config = dict(
    attn_scale=0.125,
    bias='none',
    init_std_qkv=0.0155,
    warmup_steps=200,
    schedule='wsd',
    doc_mask=False,
)
MLP neurons of a small language model. Each row is named by its layer, matrix (gate and up: input weights) and neuron, and shows model dimensions 192-447. Each number is 500 + 25 x the weight over its row's rms, rounded and kept within 0 to 999. Numbers have three digits each. A neuron's up and down rows have the sign that makes its largest values positive.
After each neuron's rows, "fires in" lists the words (lower case) most often at its 100 highest values on Wikipedia text that the model never trained on.

L5.gate52:500514505497490511504479504499517518513492509534519523536535500478504484523496487498511543489488517511526484504522496492537500500494444545475515498536515512531477492505462473524489535480533491515486469500486491543461486491494508506489515538504460486474503503536478535522476515465515515512495505540518530510541476549511515482449500509535499495500525571519484481458476476468527545487495462471511471518471456523489479506490521520513536490532528520465518497533539456512475520483504456509566540536501492499527495528517466506537554500504499476496472523521482526473482451556478487455490553472539457488492481513525463516503468501469435539504493522550497539522503494466508540467490520513482503475482494508474476495514490507554517494473527481520522543512492569473515522503470490
L5.up52:494522507549482517502482524472502489533516499500527526528539535493475486515505473491496520492493462474554493480565458540500515534513478501478532493518490498518517500517416444517487532468465521524514523516543490516485501534505502517552529478519492522493538514537496515470510492511484467504509528509508526453506497510480497497520490503516560492510553550544481493498520487486500528537468496465475497537475482508510501514495537512507517449465518475467517491480472483501506524511529488523459461531527487493487462553521430489503550466491505495503538543524467488446496544522461509492479550506530485493477491505504487460493534495480481503516540572521513542535504472496479499484511501490505508493512483509435504472520515527510517536484539494506492554497506478479504474527482509
fires in: "in", "of", "directed", "for", "on"

L2.gate5:535453534498531489514486493457457516521448540462507479525485490493499496515491468504489488478506513492524536505503497490486492493491504539543483448489501528533503457482538493508467505478468476462509550475490546491496555480490492482492510498503555484480473501477513500504509494494483492529511494515499505500534516536492563521555485495515487497524524477491466518510500516499491513516492468504527494475529497503470464546507490513449536495531483526514450521509492479474475511518527490478544490522528520521531509484517493501468531503525542487472497523506460483540500473532514511479529521523486492475505497520520501457510536503495552500518551506532501563498519504480493503525503501478540481499484482512500516425496534484524504509541541484546475494508494491506503495492477527
L2.up5:493509547493541506495508479491525497526499551495504454476528494513505548513534475486543521510480465533546502501503539481471460495486536518485515523489531513554466499516529495515502481523517491492487521514494521507491516516488507476547454523484491476496498494493490480460537473504471474529488511459480481525454517512533498507525496503487493515519512491523504439467505497493504521520475471494490522462520463490508514487503498523499494483511489485483471481453494496493507506503532479458540509517493500511509506470502503496523564513458499470501497486480471498535516482473505506456462549509472482502452484554527492485484443544543484539505526456524515555496564494498472468496443493561480494521520507525478545458480534479531470470503508500551514492498505525521534471493501470
fires in: "also", "not", "been", "considered", "remained", "were"

L4.gate444:449521496499493489490490496527490491475496471482484496500521473480536450539503472476509504532521532485500550503503457559554528508495476476476494486514487469471512514504490572482449492520494536512476488488503492497471438521464547494520512490515475538482496487479442522534522462504496475512496569505513455492485518515535543496516515500508532486513525505542495505502522520544536494491535497497481479468506506504530500479521437543522501492513534485510461502474506447518514469488472529522502477489499486486502490488508533501493532494536489541493508431532480526511496520548524510525484534478533467521527447531525462497507502495475495510514516518459514531500492506482498490487493489472507487523517511495510494539456527501481482444534495428500484530516549515478483505503497499
L4.up444:490530468523480495516526479503528475501523492520506480526506499480518526529508449514481519490508496465492528539521494512530487468530467486491492523456492515522416453504482546525470500542504538478480490551530515483510515542473515494529495497534511483503456463565525521524493437467483538486500534515537509520545499495472497519494475460488511457508569532528480519492485492491522456482503505503533452513486499509498488492495515521532527523536523502516472514495562534529500447488469483518498506508519489510521498514486524533502477546505516478506494495551494497477538508501491477469496515489485516545482464499498504530539485497495531500504499502506493487518499514456527511516446500472476493473496485498536506518513499506492511486507526467478506524521499473497451491475502548
fires in: "that", "the", "ministry", "tournament", "which"

L4.gate443:508497512514468474461437488546514515531517517512514489483475524439510497474535517507511496477479460528477456450520484506478525523535557493493484465500551528490504503477481470491493494466503463521510493504555484505506484485526518479502514491523507462460512482491498532542482541515472515511518550481503546466495487517509495487547486538503476521511496459491507490483506490512501517582503512500537515485530524469538474517497524544473465482528517520496539511529520493498522485537513471482484487439421517459466494513499488485467526454512489485481520496509498499525493464473504443479499501485484474485468499539501483474523475520495468536479492513475488485530512475511510515526483509502455503463467460469523508520447488523490491499474479472544528500523504483465484436543493477
L4.up443:531497495480510538488495556493487489540546511498547539492466485504477500521517538496511488473490496478505485484488513500505480450499517518546489505476485483461452463482485534517511496493494495479539466510520485490459493500518520524550534532481518472474488536476466478567479485513513527478524500528503497532523517495467475488500530516454475476517504523543512535473438520490481562552489495447518552533569489483502514500501509460515506536483567488478523509535515562472469531510515477487430506506453520475498499488503485512523473517512474477518482486494500501477512508475506469476517486450508521522499502529510470490500466534557483526499468483528506485504494493520443454446512540497482501498506499515507470525467516489518569503521552503507500473496488527489490488499456504
fires in: "to", "response", "introduced", "famicom"

L2.gate279:517529488507490502512518484541539460530505503466499476493468492465522519559529475527525459467498478508471470500510491490527483511509512465512473502495500538472543482476494565517506470488500496444497496510509497448491537466477497482480522461480492526498468497466538517513508554481506556521499492490536514532495466508518494521482484491490521546518489498489480484479557493518494484537522459477449483465483531521543505470473494516504519482513471463547516529492484516506543411485526496564519479520466488531542484505529531481491491455498475494496475505521458518477508498567504462465535500526480519547461516551481506516486531464482464509442565532512491510491490519478524517547504489478488506512459470508471502518510518525522457508498459474513437549541506501514512473487505521
L2.up279:458544513535470509480498450519480482495531452452516428494527492479483466496541498505541512524512501502536523513491524489486452516469461462468457471511453472511485489481494469492530448492491548518513473492515515484518433496462492458472479553519535506509482520468478469494474540500494487533517529479523499479486493486463427490497470511480502487507515481523550541506496483526513519530496554491500557484518447512510465474485496482542494479528479488529512541458508463550490482432499525456493482517503506502483537541477506548503534493512557501499510497523523505532516500508484511512492511480460463444533501521507471490486526470505488529541546480514508498495474522501490481492506528522533495508481512520469504510498484511530506495511465518478489530472540511494465527531524494
fires in: "that", "under", "it", "website", "what", "1"

L5.gate682:492479450508489523522488506478528489544518507515503498479503510514486515531466452463518505492482470498533490525493540492488501512510490477435468481491532508505524487510485524523494509538495527548537442492550467476516522499507494494541510493476501519483513484482487493496492502509509543509481538517492478482516523504506501533505499541527500522511527533529464427494466527501555497445557486530545522496441550461464541459535511472486504511471508540449504512502505501545518475506516526472499495446503454474475515469528511534497526535458491451544479508489491474548530495479491545531475486516463488496520524522536527529507500508478512480512480518483463510480498508480490572510534490508528515572470501473504556470491519511543507506467512514474480510521506485507504491507512509
L5.up682:505501497533505501491482492509511494511518525454526466488493470492498509522543489566490525504509502510514522472526511478483483504530478484507504525477515491475485474506479477509519508547511498518462506488469534530528507459489489487485484506518534524515502496446491519457504517558533550504471487537492500484492496447485459481495550510539524481520507479469487470533536490503489523475520455506484464504512487511469471464518533501469515530548481522538543524519454536484530528471523508540479505468480514447528458448509455526481534483496460521492481558502488500492530483485497495510495490490474520495528507480530542505522546488490483523501508491491482550493483478509465460479485529560527520533521469521469491487459518519508524471513474453506529521510519485518500487538531496
fires in: "in", "of", "on", "during", "throughout"

L4.gate982:533477438523524501494507491488491473523549492492506438487502535508529496463522482453546533478536479484503496525518526507474515473519467511449482507508513524442488504501453520542527457494530537544466475510504432514462485518514476480499478567503513517519511460517520499513474518495461470476501480545507473495512484507529460428531488480528490525528465509566488512510478463505486504473538509478463499527447490471478484569482455497499495500421496544490508505507486517527514483475484534468502513503470511482496521539539504494507546541505479528536478503526484532502485482511512488503525500481490500480490499451521501491540517551490491456484464464501492520521492534449520498522489499530488500532538448523505508516518469523498505511480504496477491505492482502540539546511503513
L4.up982:530529508481464475516440515506489473534517492524495443519461537524501496486483476496528534496495490464489475510530522493472539565474511468501507521566481527527498493487491505503522529521478503570470546497527482468532545512484441493420479491483502512514500476496525547498503486452451481484497502523501493491496532487472488474503523485523534531462456519521493536552464473485489543488513500496519537471507484484514496529460490499505531468482483536503505543514485525512481495557507534467472515507505470496475520496527453508538515497525476521545506502547465535524514528525481461489503471525489496542489473473478505515494526476477519519476459512509448526513522497460472459489546487537485481545525479470475468494511491501526497534450501524508527487435523481499488494533509483
fires in: "in", "for", "from", "at"

L4.gate910:449540461521459528476518526566491484479525511537497506491488515478495500532483517543491497509485494482482532490536522498504451444522495463442527487482528519491524510485512484525512454494501485492514494541497483496509492490521487516489498504529500476513523498510481520506507527482456507482521495493496509483557544471462518525510444492582457509535459495510504431494527487454484513470485494488512473546528487501535528567548494512547541499480516535452489508494485519516498502473529515437479513515497525537477470514518496471466468482467479533496526525469454525490491526467492478503482523512526491498468481467527471542506521471490516483556497578516491479500486484503462485548508521562514482481468458514497517529481498481517488495539477527503493506491524509507455515483483501
L4.up910:474549513524504514542493573523507478501537508515484488501501475529505487514508492491470480544511511497474502483544513543460477533530499462466534500503509563475531502461492493483489529539491495495509499541472471511531519486493518482470497491497542506534524474484460490507523494461499469484512490510528494480492505460436497511453509478542492512548479525519511483464504496454486558498477534519503487510535495559490516545486527511543482523569508477462522483509504535516510499429498490487471491510517547480457501500500485508492506487462516502511441506488458500465473557510488470543451517487518495472493462481527530515494501515483507478490514493506479489475519485467496500506519496499538486530476458529499507478447537517544491519520484535493507527467483512496488510511517538
fires in: "on", "from"

L2.gate1089:496525488531512484503486488515456477502470492510460532531543509520485464475531491507480488463451482517505486493510506500485475519522532507472508477523526473512528495512500469500481521509511520507486493515489527459519470514450478508509532529504526446500498518521505504522528500492527512483507526506480494483520512534521475498525507502546532555542486574498522467503535509515455497489492516504497501529467468509503515459514506497469536478513473496498489525532471480505494523487466508513520471528535519486510509462519496507555479492453482467517459469501502484488500501525489522518482486474554520520466505544523540475478496499493493488480482470494539501513486464504458493537543473532530535508487451543464491534488462504486524500481566491461513508478495439544508506483495470
L2.up1089:481481515524466481482481519513493453526490520547507478449488497492495499503468499456524436553482481511508540466528518505487513495488471489492508494558474522502472506442462506494494504482504542478511497495503520479512475517511498492526531482498480535533515481457495504466490524491483496463530435568523529468483513519486487514497475511492492487484509519502483503487514498450474499495490457486523482493513529504504484528529537477506497482528540447508476522486467490504457494444478530498456498510539535545491519498511491457458481517513507451527508483479481502510511552490524503496461490506509454470484487468480490486474479468479488506486464482518503520521508525482546508529532485450498459502453523537456544495525516493453520508485503521524521510471477548489512507529490522
fires in: "on", "one", "over", "once"

L2.gate982:528463529520519508486497507517477541510495511471440489466485476553458501525465463474469512549464479490491524502475508495497508497487440507514479520499505506494537478495505489502489504550499483504477469481528460495496523493510529491500475540474489539442494506523501555519499497517485473507477474526527533519511504479536513500541521497522474550537471522542500521485477481520493507532488483552510529509501507450513503525502514563487515495493513462523476517499532473525518476529490504505521509513507490516498465557470508508490488527490481464539482467444518448507528493520481510508480507491497485499488466539515498557491508459542507482488503475477526480478509483481513534481453448486458498503527521473495532529477471537464467500431493466441480512494493490500552488508519517
L2.up982:523481492557511489497523515530512459503457491547444498503511509538527544467467453550513498524538530448512463514515521533483486499516494471504479521506501525507508480533512492498454483493520517418487482485488495498519504503544504490473510517518489528475461473522508519487532458491477528515511534496526506499508535539512486519510483509537542520551484537519522507519483461506479489491508479519520527500509504492475486520482527476531427467503496428486477512465550489460536479517516490490458510512507478471486494526487510475497505491498458489501500525492518521487521485518474519506534494489516487481505509548513512493504468503503491503487531454509542516524487492529487488478490486479521508486519501476478476490461462505469498534485499501546469519495509512534513526526535456
fires in: "which", "that", "where", "while", "if", "how"

L2.gate768:446479525548495480476470516476526524531505517515502490458470513533519473496510498534494527490529488529541504486511502459506470495533506520523515492525503515485506477497524526512482509477478511500526490501505520480507463496495483480509484487483514494518508559484503506521468520528511437485476530526509461533497463560473504471511522539543496487489457488525518467540497531539511524563507463504474499488530493490536459505508500508493556490491489481503492475482495535502511484513520471515473548475460483532520495506528542502494517480521495444525506475508497468482510482508518500465507544510497490493508527519479449545520515491467470496486488484550500491501519435478483495473549529527496519494494464521476501558475507526492470469481473491521488494495464431513458526516484515
L2.up768:446510519552517512447493508487496540494507498490529478507487539523500474491508491505451477516492504517524526506511502456446475530501516498501516486551496492468487511494501495521466509469473548494492501518503568484510481507494495504483495465481559499524508539459530496514439537546519485495498511492500519475506468552496491497539485515526527459489490528508521432517483508504511511523523493462522521490518488511508479524521485514533505462496509490481482495496476513519494482501480467503462522488472499494517522513520536495463529501500522457545497462536506502489540469533501489457490504469493500522489511492464460535512489475457507459492483447481499481513484477505461487480543535533476497464497497526492478501500529469528508503463490520521490503482484481491486496487511489
fires in: "under", "to"

L5.gate112:527477482537528507472500511479539462516505534467486500508533487552500489534529463538429514516458454549528479510480530507473497527503521519493490530482514492503501523459485526515516503513512521488500547485456496471496494568515522487512500507494498495535519502511507522517509521474525506473536532475514456557508486528506470524520488489495494473462468501553536520481496514492517539541489498492413543537540497492545481521492519490532453498507495515484518506479489486523528518480536489484510574534495459480500490506497489500461529539515531513475485514500493510516489485527511495499491465519504499462507514491521500508490515479496498498469517538484494503509502524514512501506492488490478456515474484483506533480476507520440490499474536458481506505525516494471527517489536527
L5.up112:486453431497473495494484491509472493493492520544533454503516511526528517467499480509486542502484465498474514542476520521570484501501488515502487514513507497531508490481471511521537511490496481522477526505500461491563531506478517491539486476509518508540519508505499472494499546521473510521492497521511517525510529517495486504492455557518462507482544526509490494486542525502433510538510519508501520540500511481529434481449493501481482509477480469505472493485507529519544534533515551515486511516461521513455497508515499477519478493476512483515488500501477495503523480501495520479484535488464531514470511477529499531480505566552498516518533485500505542523484499506504481487506472468558486496484480497451470474504518527483519471461535487483492519503516467457457515475486491
fires in: "all", "both", "that", "which", "for"